config.yaml
num_hidden_layers: 15
hidden_size: 192
num_attention_heads: 2
num_key_value_heads: 2
head_dim: 96
intermediate_size: 960
vocab_size: 1024
hidden_act: "squared_relu"
norm: "rmsnorm"
norm_place: "pre"
norm_eps: 1e-05
positions: "rope"
rope_theta: 10000.0
rope_fraction: 1.0
qk_norm: true
attn_scale: 0.112
bias: "none"
tie_word_embeddings: false
parallel_block: false
extras: ["capped logits"]
init: "normal"
init_std_qkv: 0.045
init_std_o: 0.00822
init_std_up: 0.045
init_std_down: 0.00368
optimizer: "muon_variant"
learning_rate: 0.0126
lr_mult_down: 2.0
beta1: 0.93
lr_head: 0.036
warmup_steps: 127
schedule: "cos"
final_lr_fraction: 0.0
batch_tokens: 65536
max_seq_len: 256
doc_mask: true
train_tokens: 608300000
max_steps: 9282
dataset: "wikipedia_en"
MLP neurons of a small language model. Each row is named by its layer, matrix (up: input weights) and neuron, and shows model dimensions 96-159. Each number is 200 + 30 x the weight over its row's rms, rounded and kept within 0 to 999.
After each neuron's rows, "fires after" lists the tokens most often just before its 100 highest values on Wikipedia text that the model never trained on. A number after a token or word is its count.

L5.up378,155,178,184,216,172,168,212,229,181,189,236,255,157,220,228,187,190,164,242,194,208,195,152,179,172,215,189,183,196,195,174,218,218,187,237,173,221,227,231,195,221,187,251,202,256,171,191,192,181,207,203,213,197,246,206,222,217,180,260,165,180,228,204,223
fires after: "e" 24, "f" 14, " F" 10, "w" 8, "m" 7, " Co" 6

L12.up782,213,185,164,215,212,240,250,220,238,181,153,214,162,240,220,200,233,208,154,179,214,227,167,225,215,238,236,245,217,178,212,140,161,204,203,238,165,201,183,218,219,187,205,185,192,170,240,200,220,158,197,218,164,184,200,172,222,214,226,203,184,196,237,133
fires after: "e" 25, " J" 14, " R" 10, "i" 7, "." 5

L5.up187,221,209,128,220,161,182,184,283,214,238,227,244,198,221,203,218,219,142,241,146,167,230,180,181,148,193,230,236,184,167,249,114,184,181,192,154,166,224,190,285,246,164,164,176,159,241,208,215,206,194,190,203,236,218,218,239,242,198,183,210,195,225,222,185
fires after: " M" 14, " Re" 13, " e" 12, "M" 9, " E" 8, " the" 8

L9.up958,201,202,199,146,177,224,204,224,223,174,194,206,219,184,182,261,196,132,199,231,229,213,205,217,215,192,199,195,142,224,226,169,227,187,223,213,246,275,210,209,232,156,196,182,208,153,202,167,191,183,200,144,200,219,164,219,154,161,204,213,181,230,202,164
fires after: " com" 19, " a" 9, " re" 9, "ad" 8, " Com" 5, " de" 5

L8.up609,222,183,193,214,227,195,197,205,183,204,190,175,191,162,184,132,201,200,227,166,216,204,238,217,239,225,226,240,216,219,175,208,197,153,182,229,197,229,189,192,204,180,224,198,275,164,190,166,223,210,177,214,177,206,178,207,163,217,209,225,207,203,176,254
fires after: " " 37, "#" 8, "ber" 8, " O" 6, "." 5

L7.up31,197,188,208,234,231,191,150,177,171,188,211,212,238,181,152,189,179,190,209,207,231,274,158,243,159,196,193,171,84,216,154,181,198,189,212,176,194,179,179,186,217,209,250,171,229,225,211,233,203,220,184,289,218,179,235,223,185,183,196,194,215,246,202,166
fires after: " T" 18, "th" 14, "k" 11, " Th" 10

L11.up218,135,202,212,206,201,217,205,185,226,161,192,245,230,219,220,183,178,233,247,166,200,214,192,209,193,205,228,212,164,227,240,221,196,221,235,266,248,199,263,221,200,185,180,197,220,175,208,136,180,198,172,165,181,248,188,237,274,185,252,186,177,248,173,197
fires after: "e" 14, "y" 13, " I" 10, "est" 7, "m" 6

L2.up770,217,160,197,163,191,202,180,208,179,191,225,241,224,170,159,254,209,186,247,201,172,187,125,195,186,181,193,151,244,245,198,182,184,153,208,263,165,172,169,179,199,224,224,250,192,208,170,206,163,165,186,199,202,210,151,192,236,248,234,174,210,233,197,201
fires after: "b" 18, " b" 16, " K" 13, " B" 12, "k" 5, " comp" 4

L7.up231,252,196,164,202,221,146,157,189,227,140,238,159,126,226,217,221,170,123,212,191,171,198,173,171,176,178,206,216,191,159,175,162,196,193,129,229,169,176,237,162,184,207,191,197,195,216,202,226,193,192,168,229,243,277,207,223,242,178,201,154,199,200,179,215
fires after: "." 93, "T" 4

L2.up275,169,199,272,193,221,217,203,216,176,207,196,267,239,182,171,209,244,188,214,201,218,221,202,238,236,235,199,185,231,178,196,200,254,186,213,193,250,189,214,180,91,225,147,232,202,191,163,195,170,159,135,166,149,189,186,206,179,254,130,185,174,154,250,240
fires after: " D" 43, "D" 16, "m" 11, " d" 9

L2.up670,185,211,211,118,275,217,163,257,216,185,159,162,170,210,223,204,212,182,299,208,200,198,223,202,191,213,211,184,215,217,200,251,198,181,245,190,205,175,196,212,224,160,194,176,174,224,201,239,215,171,182,250,190,190,220,181,188,147,195,213,206,193,153,191
fires after: " N" 22, " n" 19, "n" 8, "et" 7, " comm" 5

L5.up506,202,254,171,202,181,245,197,229,222,190,189,216,191,194,227,164,203,210,193,164,126,200,187,179,152,155,182,226,155,202,186,209,169,166,172,162,189,201,243,214,248,210,166,221,202,185,198,243,206,193,202,210,208,223,205,179,176,204,216,236,173,187,199,193
fires after: " m" 23, " M" 21, "m" 14, "S" 13, "M" 7, " U" 6

L5.up116,240,222,152,192,191,172,155,176,196,142,201,182,195,212,236,257,192,202,223,185,161,126,178,203,163,197,210,176,200,207,152,235,184,192,229,182,174,176,193,198,199,213,182,238,144,232,169,190,181,204,231,202,207,169,192,182,186,246,205,164,193,179,225,189
fires after: " b" 54, " B" 14, " St" 7, " a" 6, " st" 6

L2.up379,218,227,230,169,202,179,228,178,223,229,174,242,173,184,198,215,242,184,169,206,250,154,233,309,134,277,220,260,204,211,218,192,219,210,247,210,231,198,206,209,190,158,146,192,154,190,183,208,161,198,209,185,215,232,235,142,172,254,179,180,166,178,235,241
fires after: " d" 46, " D" 19, " L" 6, " B" 4

L7.up589,212,190,231,222,210,200,103,233,250,210,195,212,247,186,205,173,204,194,132,173,202,138,235,175,211,223,192,192,231,219,202,190,209,273,211,193,167,193,267,243,189,190,248,181,183,177,180,254,195,222,204,189,191,180,194,203,216,175,192,241,200,214,167,234
fires after: " L" 15, "t" 13, " dist" 7, " cont" 6, " ex" 6, "ist" 5

L5.up330,218,195,181,199,209,216,211,159,204,172,199,175,194,135,254,169,207,174,190,219,253,161,184,176,220,210,150,189,228,223,151,203,205,197,243,185,159,175,218,161,195,161,248,140,235,187,174,300,232,194,188,163,217,216,178,259,136,199,201,248,213,227,228,215
fires after: " f" 31, "–" 17, " F" 12, "ol" 8, "," 7, " " 6

L9.up99,180,265,221,205,192,194,148,217,177,203,180,153,183,200,171,201,208,212,255,233,189,170,197,249,216,199,212,212,202,192,196,162,142,237,157,223,240,213,191,221,217,251,225,232,268,230,218,161,225,212,201,224,207,236,230,228,242,155,230,149,183,202,217,200
fires after: " —" 30, "1" 13, "0" 11, "3" 6, "2" 6, "6" 4

L2.up292,263,218,206,127,178,195,225,204,193,207,238,159,265,223,214,172,193,203,213,234,216,149,243,244,168,221,215,219,186,212,222,188,194,182,193,226,204,229,209,262,156,217,107,175,187,219,216,177,172,207,205,195,203,227,98,164,200,186,212,199,184,174,168,269
fires after: " d" 30, " D" 10, "id" 9, "ag" 6, "d" 4, "ct" 4

L5.up705,235,192,225,164,223,224,226,219,226,199,172,190,233,231,159,202,197,203,159,229,199,193,105,199,92,222,238,189,201,257,143,171,200,169,225,184,234,180,190,161,204,195,216,227,216,225,195,229,188,178,212,234,200,228,206,176,224,143,218,250,214,153,157,159
fires after: " J" 28, " Q" 24, " b" 15, "J" 14, " B" 9

L7.up34,200,188,205,201,216,192,176,152,188,268,232,129,244,196,213,195,201,198,201,158,180,167,208,184,183,225,177,169,184,232,198,189,133,284,169,148,192,206,214,196,231,226,105,223,227,176,213,180,195,163,204,205,206,257,120,264,241,165,205,186,206,209,139,239
fires after: "-" 21, "." 12, " un" 10, " =" 5, " \"" 5, " d" 5

L7.up366,156,233,253,206,116,199,196,284,170,153,155,229,245,182,138,207,194,198,200,191,169,199,137,158,152,220,166,268,202,201,224,195,228,161,211,222,150,193,168,218,241,186,175,157,172,158,239,242,198,167,228,197,206,189,222,229,155,198,196,222,195,135,173,180
fires after: " the" 40, " J" 7, " a" 7, " N" 6, " The" 4

L2.up878,200,214,227,194,235,189,244,212,216,194,206,260,194,157,144,212,187,225,158,196,244,179,210,164,193,253,177,184,185,213,180,177,228,200,197,201,166,160,185,216,187,191,156,141,226,206,221,168,213,132,170,193,196,202,224,185,232,246,224,205,218,186,205,180
fires after: " R" 53, " J" 10, " H" 6, "R" 6, " h" 5, "J" 5

L2.up543,199,206,205,105,155,239,179,221,188,147,181,186,235,198,229,203,179,223,194,209,213,203,201,186,214,257,189,190,169,128,183,148,235,208,179,152,255,173,196,203,207,179,211,181,189,147,263,273,210,194,209,217,198,152,194,167,121,223,171,169,202,262,220,202
fires after: " B" 29, "ad" 12, " Car" 9, " V" 9, " Le" 8, "B" 7

L12.up182,158,168,198,156,228,226,229,244,217,198,229,209,189,178,202,195,174,226,205,200,256,151,144,214,235,249,203,212,155,145,227,233,230,236,187,189,225,193,182,185,207,199,204,186,184,191,184,240,218,147,206,222,211,227,181,115,202,231,205,229,147,236,215,169
fires after: " V" 37, " B" 9, " l" 9, " al" 8, " de" 6, "ol" 6

L2.up128,221,226,216,178,231,214,223,176,166,217,217,196,232,184,230,192,193,216,178,204,194,194,183,166,175,228,190,239,200,248,116,200,217,162,212,201,305,200,231,188,206,178,230,224,162,203,267,221,249,187,165,258,217,171,207,193,193,175,204,257,209,169,135,214
fires after: " Q" 35, " g" 16, " (" 6, " J" 4

L10.up896,179,178,228,172,220,214,205,182,190,218,195,215,213,220,207,184,206,219,224,205,177,199,237,186,169,205,150,194,208,188,235,169,153,165,246,253,187,178,222,200,231,123,198,173,191,210,195,210,223,150,158,146,201,194,140,175,225,221,257,228,235,179,194,195
fires after: " the" 27, "b" 9, "al" 9, " ab" 7, " C" 5, "ical" 4

L9.up487,183,213,214,161,167,245,158,272,187,188,198,220,214,237,146,182,216,208,198,206,211,215,240,198,207,155,191,215,218,149,220,175,218,246,202,228,255,184,189,233,211,234,180,240,226,220,254,198,199,211,176,255,225,186,236,224,215,187,186,165,217,178,193,216
fires after: "1" 17, "0" 15, "2" 8, "7" 7, "3" 7

L2.up450,196,247,197,156,207,166,216,189,203,228,188,202,240,208,178,152,205,232,233,224,288,203,218,230,211,291,202,194,222,178,253,207,220,212,204,163,215,223,189,193,187,207,208,208,177,171,160,235,206,180,178,193,183,208,177,227,225,228,126,190,157,160,234,213
fires after: " D" 44, " O" 17, " For" 7, "D" 5, " d" 5

L11.up220,156,209,198,164,233,185,176,242,246,230,175,181,184,227,211,248,200,194,234,181,202,191,252,178,232,254,175,193,179,199,185,128,214,198,216,207,192,166,167,182,231,209,237,238,207,186,207,221,194,193,195,192,122,166,213,173,192,209,160,175,203,158,190,147
fires after: " on" 25, " of" 10, " pre" 7, "n" 6, " ab" 6

L2.up487,229,220,198,177,215,180,209,127,187,205,219,205,217,190,228,186,179,162,211,218,186,181,199,212,225,201,187,210,188,245,194,184,224,187,154,252,171,172,169,239,203,212,188,199,184,162,198,192,171,206,235,224,176,167,198,192,196,167,235,178,204,249,215,213
fires after: " P" 23, " B" 17, " p" 14, "ar" 7, "erson" 6, "B" 5

L2.up305,232,206,170,233,185,252,217,201,242,202,263,203,163,188,159,189,238,207,167,160,219,240,223,193,209,222,206,179,188,162,171,173,254,208,220,248,166,229,170,313,196,212,246,208,223,162,173,238,212,175,161,172,117,248,160,247,186,240,201,161,222,188,237,171
fires after: "d" 19, "or" 18, "le" 8, "e" 7, "r" 6

L2.up525,225,224,253,207,202,162,207,210,185,175,209,188,246,224,205,216,187,171,224,189,185,205,168,191,195,234,210,223,189,222,198,213,218,253,208,249,231,212,237,227,249,230,244,195,207,199,147,176,139,196,227,243,176,179,159,190,196,210,219,190,212,168,164,162
fires after: "I" 20, " ch" 11, "ar" 10, " Ch" 10, " Sh" 6, "el" 6

L5.up897,239,185,151,157,217,209,202,172,223,241,152,207,234,223,207,246,199,158,215,180,162,223,186,209,233,273,192,225,220,167,150,211,151,218,203,196,230,240,257,207,225,192,216,198,206,209,173,223,172,185,219,231,167,194,247,184,229,207,184,214,206,165,200,185
fires after: "un" 14, "l" 11, " L" 8, " K" 7, "ar" 6, " N" 5

L5.up101,204,188,192,203,231,231,194,232,241,163,208,230,191,185,129,229,246,248,226,109,197,175,234,198,204,224,183,200,173,227,206,133,211,218,191,164,218,204,228,184,250,126,240,201,158,215,214,188,256,226,170,197,217,232,227,163,228,206,132,229,216,185,210,191
fires after: ".\n\n" 37, "\n\n" 16, "==\n\n" 13, "==" 12, " |\n\n" 9, "==\n" 7

L5.up745,200,195,207,167,193,215,224,224,221,149,185,192,226,245,147,227,208,211,263,114,192,178,199,214,200,205,153,182,188,246,181,201,273,262,193,181,179,212,169,205,183,192,179,163,222,209,248,249,208,235,170,195,257,177,258,208,268,164,160,202,192,219,217,207
fires after: ".\n\n" 24, " |\n\n" 21, "\n\n" 11, ")\n\n" 5, " for" 4, "==\n\n" 4

L2.up793,189,182,209,187,194,207,206,220,197,210,191,234,262,188,209,227,236,204,236,129,193,226,229,209,157,234,234,153,181,190,201,164,212,198,253,238,209,134,201,213,221,226,216,229,226,226,165,219,159,209,175,165,206,206,220,220,249,183,209,184,154,212,195,198
fires after: " E" 19, "c" 10, "y" 10, "p" 8, "e" 7, "o" 7

L9.up391,144,162,201,216,177,178,176,189,201,164,214,183,197,207,230,202,136,184,209,142,208,203,193,226,178,198,199,237,214,244,234,245,219,207,257,244,219,206,185,241,274,191,144,218,266,234,184,174,193,178,159,205,209,225,169,229,203,215,222,214,166,199,188,154
fires after: "e" 16, "m" 11, " U" 10, "k" 6, "al" 6, "o" 5

L2.up932,203,201,190,130,214,120,183,215,237,177,180,174,190,137,221,151,188,204,181,206,191,211,182,171,189,201,203,204,238,229,223,138,172,160,229,185,195,216,173,315,169,221,171,161,211,187,157,191,200,177,236,232,213,164,198,181,231,212,225,181,216,164,165,227
fires after: " or" 18, " pre" 14, " e" 9, " n" 9, "iz" 6, " N" 5

L2.up406,196,216,165,182,182,245,245,217,227,232,199,237,189,214,211,175,179,199,153,153,176,206,205,215,177,176,208,156,181,209,210,236,224,220,175,194,247,164,229,209,223,110,128,197,161,229,210,187,225,207,227,251,199,177,208,244,187,228,218,186,240,188,243,219
fires after: " n" 16, " st" 13, "′" 8, "en" 8, "S" 4, "y" 4

L7.up749,209,258,163,220,189,237,210,201,228,165,229,178,174,246,198,244,171,191,167,214,238,221,175,223,211,263,195,191,171,154,187,244,194,191,200,216,180,156,173,162,230,145,208,181,218,213,173,206,206,204,198,213,187,199,189,246,205,185,198,136,124,193,206,185
fires after: " B" 13, " F" 12, " M" 11, " G" 6, "ol" 6, "b" 6

L2.up948,204,193,195,165,194,185,189,278,192,181,216,206,212,239,216,203,215,219,150,228,238,235,225,215,236,270,214,186,169,181,212,225,249,232,166,217,202,190,198,225,222,224,194,177,162,205,175,218,179,154,218,222,169,270,214,207,223,135,209,204,188,199,224,244
fires after: " A" 28, " d" 18, "if" 12, " re" 9

L10.up567,238,173,204,170,146,262,187,187,157,183,191,196,143,215,112,238,230,152,235,236,234,201,205,179,175,250,190,189,192,227,197,165,242,204,213,158,256,242,224,191,187,195,208,159,239,182,175,177,175,239,163,211,211,200,184,189,167,224,216,167,183,177,168,216
fires after: " A" 27, " a" 15, " the" 6, " de" 5, " Fran" 5

L12.up367,181,203,225,215,187,193,156,174,235,205,178,229,222,199,253,277,188,261,179,157,217,175,182,200,171,202,175,224,228,247,239,184,243,281,270,239,187,171,228,262,143,178,166,185,197,166,166,191,223,212,204,222,197,235,195,218,211,236,203,176,174,235,250,228
fires after: " de" 18, "e" 10, " dist" 7, " s" 6, "ist" 5, " cont" 5

L5.up561,215,207,186,177,184,199,231,187,204,216,171,224,234,186,247,232,180,181,216,160,205,171,230,198,183,215,170,197,211,182,224,202,240,238,221,184,198,199,223,230,205,222,236,232,221,210,172,234,206,171,191,207,165,247,179,165,235,167,186,184,249,162,215,147
fires after: " E" 18, " Al" 15, "l" 15, " N" 7, "st" 5

L10.up823,211,176,156,251,221,208,238,193,241,191,183,228,150,205,150,253,156,237,188,234,176,216,217,254,160,239,193,182,210,211,132,184,192,141,225,225,211,185,151,207,190,178,172,159,166,175,211,181,187,161,176,175,218,194,204,169,234,189,168,186,212,177,184,215
fires after: " R" 16, " D" 16, " H" 15, " G" 9, " K" 6

L8.up948,161,281,185,236,185,240,188,185,195,183,232,247,211,176,206,212,227,201,217,154,253,135,174,170,222,248,228,185,185,217,197,216,221,223,197,270,203,225,178,218,177,191,248,212,173,179,177,185,199,187,198,207,156,239,226,201,186,220,169,178,173,197,229,158
fires after: "e" 27, "h" 6, "i" 6, "ra" 6, "E" 6, "le" 4

L5.up890,228,224,170,220,199,183,211,241,165,174,203,217,252,231,178,188,215,256,170,185,199,191,246,227,162,165,190,151,188,214,199,168,162,191,202,194,211,188,208,208,231,248,193,240,164,213,274,173,191,177,205,192,167,213,217,189,151,193,228,206,182,193,190,227
fires after: "s" 22, " M" 22, " S" 17, "es" 8, " m" 7

L2.up213,255,221,152,146,226,215,205,144,181,225,225,225,169,194,225,208,149,175,208,209,153,206,137,164,136,238,189,259,207,220,210,180,204,221,186,266,191,163,186,216,197,178,207,237,186,232,178,207,197,185,206,283,239,184,143,180,174,216,223,192,185,235,176,206
fires after: "p" 29, " P" 9, " p" 7, " b" 6, "re" 5

L2.up72,199,189,198,185,265,216,168,261,170,184,152,177,212,101,216,184,189,173,234,196,206,226,194,191,163,161,218,230,239,220,183,202,211,188,231,251,190,195,247,296,248,148,207,172,232,195,164,258,231,191,248,234,236,197,174,223,175,192,224,249,208,199,162,221
fires after: " n" 27, "om" 12, " T" 12, " N" 11, " M" 5

L10.up479,230,188,175,199,219,210,194,203,231,231,171,195,156,231,236,148,205,232,211,181,215,202,200,173,101,222,197,235,202,205,136,217,167,207,239,216,170,209,195,146,233,179,168,221,236,228,216,223,160,187,222,208,191,220,201,232,223,199,172,222,193,207,191,160
fires after: "." 32, "," 15, "H" 9, "th" 6

L5.up581,179,273,219,199,271,216,183,183,150,194,234,150,251,123,200,104,190,212,271,155,193,146,207,197,192,174,230,239,234,186,207,163,237,198,216,205,172,270,211,194,138,169,209,196,150,215,213,157,204,179,215,188,179,153,209,199,172,165,177,203,193,189,222,196
fires after: "es" 25, "ines" 14, "qu" 6, "s" 6, "en" 6

L12.up443,212,197,173,193,183,179,208,190,208,232,226,186,215,180,219,290,194,188,209,203,246,185,206,240,179,201,192,185,195,185,158,252,194,253,188,224,185,207,211,180,243,160,128,169,166,251,253,181,213,207,209,234,220,202,184,220,181,205,187,210,182,248,142,244
fires after: "." 32, " |" 12, "==" 9, "-" 7, ".\n\n" 5

L5.up593,239,182,206,217,208,228,220,195,190,236,204,214,227,210,198,194,146,210,155,210,194,233,182,242,163,194,201,216,165,220,147,194,211,192,227,193,224,185,183,226,160,219,177,214,215,203,246,212,163,236,161,166,144,208,121,147,158,194,198,250,170,137,257,200
fires after: " p" 36, " d" 11, " P" 10, " g" 8, " D" 7, " pr" 5

L2.up721,197,202,205,151,201,204,172,227,240,195,193,199,324,235,215,219,270,219,173,172,265,221,220,225,152,213,144,226,245,193,181,222,242,226,174,202,256,216,218,243,183,152,200,208,151,249,168,234,215,159,217,201,159,210,221,174,197,204,166,178,194,165,215,215
fires after: " R" 15, " d" 10, "D" 8, " D" 8, " n" 6, " ex" 5

L2.up468,188,179,181,216,179,183,230,172,192,211,162,216,234,161,273,217,149,140,214,202,209,225,167,191,189,240,163,192,215,200,205,182,215,290,224,190,171,168,220,234,225,154,172,217,167,118,145,221,179,204,151,181,253,190,176,225,187,176,222,183,217,147,203,118
fires after: " E" 38, "E" 12, "e" 10, "l" 9, "o" 6

L7.up711,235,184,174,225,205,170,173,242,212,206,166,218,194,170,222,240,204,203,240,215,170,243,212,225,146,181,176,255,197,205,191,232,188,215,192,217,175,188,176,196,236,207,200,184,171,237,200,182,209,198,216,165,221,300,203,229,185,249,184,214,194,185,174,230
fires after: "," 15, "°" 12, " |" 11, "\"" 10, "." 9

L8.up432,213,224,157,156,198,208,150,235,174,194,186,243,236,275,182,253,193,238,204,196,230,246,195,239,204,187,221,178,153,241,217,149,162,215,197,205,169,173,207,188,219,221,261,196,223,221,172,194,172,196,217,229,231,250,224,203,170,243,210,192,204,201,223,233
fires after: "f" 24, " F" 17, " f" 11, " P" 8

L8.up528,206,244,168,154,146,194,193,271,209,200,139,211,203,260,199,210,216,212,215,186,168,196,200,205,135,185,212,176,205,266,204,183,190,137,175,195,133,202,203,228,247,188,226,225,227,205,213,225,193,144,187,227,182,188,190,183,183,191,191,210,180,232,203,157
fires after: " the" 18, "m" 10, " M" 8, " f" 8, " The" 7, " F" 6

L2.up466,211,168,201,211,199,144,235,188,212,202,227,216,221,129,198,198,161,206,177,211,246,208,236,146,195,222,163,175,221,199,251,198,144,207,143,197,173,167,190,272,239,194,162,225,187,185,268,190,175,151,214,235,229,223,243,193,177,211,198,199,234,214,186,216
fires after: " R" 49, " r" 12, "R" 10, "al" 8, " E" 5

L8.up18,194,212,218,149,158,205,195,200,183,179,195,186,190,218,126,238,217,219,201,242,176,189,212,183,179,177,181,217,205,180,232,130,185,190,235,199,171,156,196,204,209,238,218,184,204,181,206,188,195,178,221,168,190,210,144,197,210,165,199,180,182,162,184,96
fires after: " the" 47, " The" 6, " are" 5, " s" 5, " to" 5

L5.up173,157,227,230,204,217,230,214,197,211,198,247,205,149,237,228,155,194,159,153,226,221,214,187,222,180,207,188,157,225,195,171,220,180,203,167,208,185,207,219,196,172,164,172,231,233,234,159,220,205,189,154,178,214,211,174,237,200,229,241,193,189,206,216,156
fires after: "b" 22, " b" 9, " over" 7, " B" 6, "eb" 5, "ur" 5

L11.up873,237,183,196,179,232,192,218,218,214,245,194,204,216,181,242,177,171,194,241,231,222,209,213,195,191,205,171,230,220,150,140,168,199,199,209,233,191,139,182,204,200,199,225,216,229,203,208,177,218,221,187,233,193,230,168,254,220,189,155,297,155,278,193,164
fires after: "." 31, "T" 15, "," 10, "s" 5, "ly" 4

L2.up79,226,146,204,212,181,163,186,208,226,177,199,207,234,209,231,221,204,173,227,223,217,191,225,186,201,152,161,236,206,213,221,107,223,176,236,202,197,211,161,234,160,187,224,179,175,201,166,195,180,226,164,178,170,204,205,170,210,183,202,210,194,214,149,118
fires after: " the" 56, " Re" 12, " a" 9, " The" 9, " his" 6

L5.up518,188,181,154,144,219,186,178,216,229,163,215,212,187,173,261,202,216,187,205,205,168,143,238,228,218,290,192,193,202,215,236,198,229,247,206,154,173,190,227,217,181,193,193,190,191,216,151,193,172,194,220,179,157,262,171,193,232,191,165,186,258,173,210,261
fires after: ".\n\n" 32, " d" 25, "if" 4, "\n\n" 4

L9.up950,198,201,171,156,196,192,193,239,204,170,162,173,210,209,160,161,244,185,217,209,191,230,194,215,127,165,214,206,205,161,218,197,176,179,217,224,162,193,222,203,267,191,223,197,211,249,194,176,258,117,186,220,229,131,209,212,203,183,144,224,207,182,181,217
fires after: " n" 40, " N" 20, "uc" 14, " loc" 11

L7.up766,228,197,199,245,191,222,198,177,198,180,238,219,230,246,217,178,205,175,204,219,225,206,236,196,198,219,179,170,215,200,251,197,200,242,190,171,197,141,233,179,179,232,196,238,211,225,182,143,188,194,181,213,226,186,171,220,196,156,169,198,255,213,221,171
fires after: "18" 18, " o" 12, "a" 11, "ig" 6, "ed" 5, "'" 4

L2.up373,215,178,191,225,222,187,201,202,197,199,229,183,186,189,199,236,205,262,170,187,187,180,142,161,220,176,211,176,187,196,154,227,176,185,177,176,193,198,219,219,184,158,144,134,229,225,191,169,176,197,197,188,217,172,178,229,194,242,216,192,144,205,206,210
fires after: "use" 18, "y" 12, "m" 11, "ce" 8, "ife" 5

L12.up619,218,187,190,217,227,165,196,200,234,173,190,140,219,192,206,257,198,175,216,165,180,240,193,189,193,164,193,193,175,168,135,214,240,218,191,230,229,168,218,196,195,229,218,219,216,225,193,154,208,217,249,143,213,197,151,268,249,226,233,162,238,188,160,215
fires after: "." 59, "T" 10, "y" 6

L2.up68,225,259,190,220,215,185,186,193,125,264,206,190,192,145,255,181,220,177,190,219,182,195,172,206,208,164,215,170,214,179,225,191,231,173,147,178,198,179,150,188,176,215,196,204,222,217,211,185,222,213,202,258,130,184,214,218,204,228,223,222,241,214,184,269
fires after: " l" 23, "un" 8, "p" 7, "k" 6, " p" 5, "in" 4

L11.up814,150,177,174,173,227,170,203,231,217,205,172,184,223,213,195,222,187,148,182,226,116,164,221,204,175,195,187,219,234,184,191,192,211,184,194,184,187,154,229,221,201,191,203,191,237,175,233,242,250,179,189,187,200,214,180,208,172,189,197,204,165,160,195,133
fires after: " the" 15, "." 12, " al" 9, " s" 5, " The" 5, "ide" 4

L10.up427,202,241,209,157,202,238,186,191,138,210,227,137,170,193,231,253,203,196,212,229,198,259,246,200,198,188,177,207,224,243,255,188,178,218,192,222,188,204,180,176,165,177,206,217,192,218,227,179,172,221,199,204,159,173,194,167,200,194,231,229,173,194,245,267
fires after: " p" 22, " ch" 9, "us" 9, "cess" 6, "p" 6, "ct" 5

L9.up117,185,160,180,197,214,217,187,252,233,140,246,194,244,139,221,234,183,204,201,212,201,238,223,221,205,162,194,179,192,250,147,193,192,161,148,193,206,221,189,209,151,186,162,189,135,180,169,212,203,224,206,163,147,253,193,217,221,237,191,204,151,181,223,234
fires after: " re" 24, "3" 19, "4" 12, "6" 8, "2" 6, "," 5

L7.up623,177,183,163,231,209,201,206,208,173,239,193,165,220,149,205,158,174,175,210,148,242,196,210,176,204,189,189,165,247,229,214,166,163,196,223,217,194,177,239,206,225,240,225,174,289,153,168,234,220,165,177,203,215,208,209,174,188,191,186,217,189,210,156,223
fires after: " " 32, "." 14, "ol" 12, "ber" 8, " Part" 5

L5.up915,208,216,196,202,202,179,197,196,154,164,180,214,281,165,160,200,205,258,227,147,213,158,245,194,225,204,175,177,208,191,223,213,185,172,201,171,215,227,194,160,171,182,212,243,195,156,225,174,196,254,230,191,165,186,174,211,212,191,251,182,190,179,232,214
fires after: "s" 28, "es" 28, " des" 16, "ts" 5, "ions" 4

L7.up897,208,197,229,188,218,170,212,212,215,234,188,248,184,140,185,218,183,228,127,228,220,203,206,164,194,157,179,188,199,219,92,198,236,262,231,192,187,164,220,290,151,211,197,168,203,238,267,148,185,215,224,223,239,197,204,190,234,213,227,203,162,184,245,228
fires after: " H" 27, " h" 20, " R" 11, " in" 6, " t" 6, "H" 5

L2.up531,249,181,180,250,243,177,222,199,200,165,176,161,211,208,195,229,179,233,232,189,196,211,208,204,143,156,147,192,247,190,192,165,221,205,201,183,178,157,263,229,206,215,227,179,243,180,195,150,181,192,206,223,228,195,195,225,247,219,222,211,159,229,224,204
fires after: "h" 21, "y" 11, "al" 9, " an" 6, " Sh" 5, "u" 4

L2.up631,218,197,185,113,203,175,117,255,168,180,145,195,189,175,203,229,174,198,159,163,213,204,149,230,204,162,218,239,214,289,215,225,222,205,212,258,241,190,188,233,195,168,196,173,194,208,202,188,180,224,227,177,179,143,190,206,221,200,212,232,204,177,186,213
fires after: " n" 33, " P" 11, " pl" 9, " N" 7, " comp" 6, " l" 6

L8.up879,249,168,156,176,188,243,168,210,233,152,169,208,184,206,256,245,248,217,186,193,232,186,168,144,206,212,229,248,216,174,176,171,207,217,184,320,218,154,185,233,178,218,202,205,184,227,196,184,203,166,223,183,174,222,157,148,259,218,169,199,152,199,180,230
fires after: "en" 20, "ri" 14, "e" 12, "z" 7, "we" 5, "i" 5

L9.up134,203,224,218,222,199,175,229,179,201,220,218,214,248,191,208,177,167,188,258,249,237,203,194,189,215,261,154,158,215,229,255,208,211,237,172,200,213,191,211,252,166,185,183,250,235,230,181,195,194,223,181,171,223,185,222,206,191,218,157,153,190,158,220,123
fires after: " o" 23, " O" 17, "O" 8, "ro" 7, "a" 5, "b" 5

L5.up546,174,217,305,161,196,166,210,207,211,190,180,247,170,239,206,208,175,212,205,171,170,194,144,155,224,207,180,205,221,191,257,124,186,182,200,258,172,170,222,208,190,186,164,175,184,239,200,236,177,205,168,217,204,243,215,196,214,204,208,204,211,158,194,146
fires after: "st" 13, "al" 13, " the" 12, "-" 7, "ern" 5, "ial" 4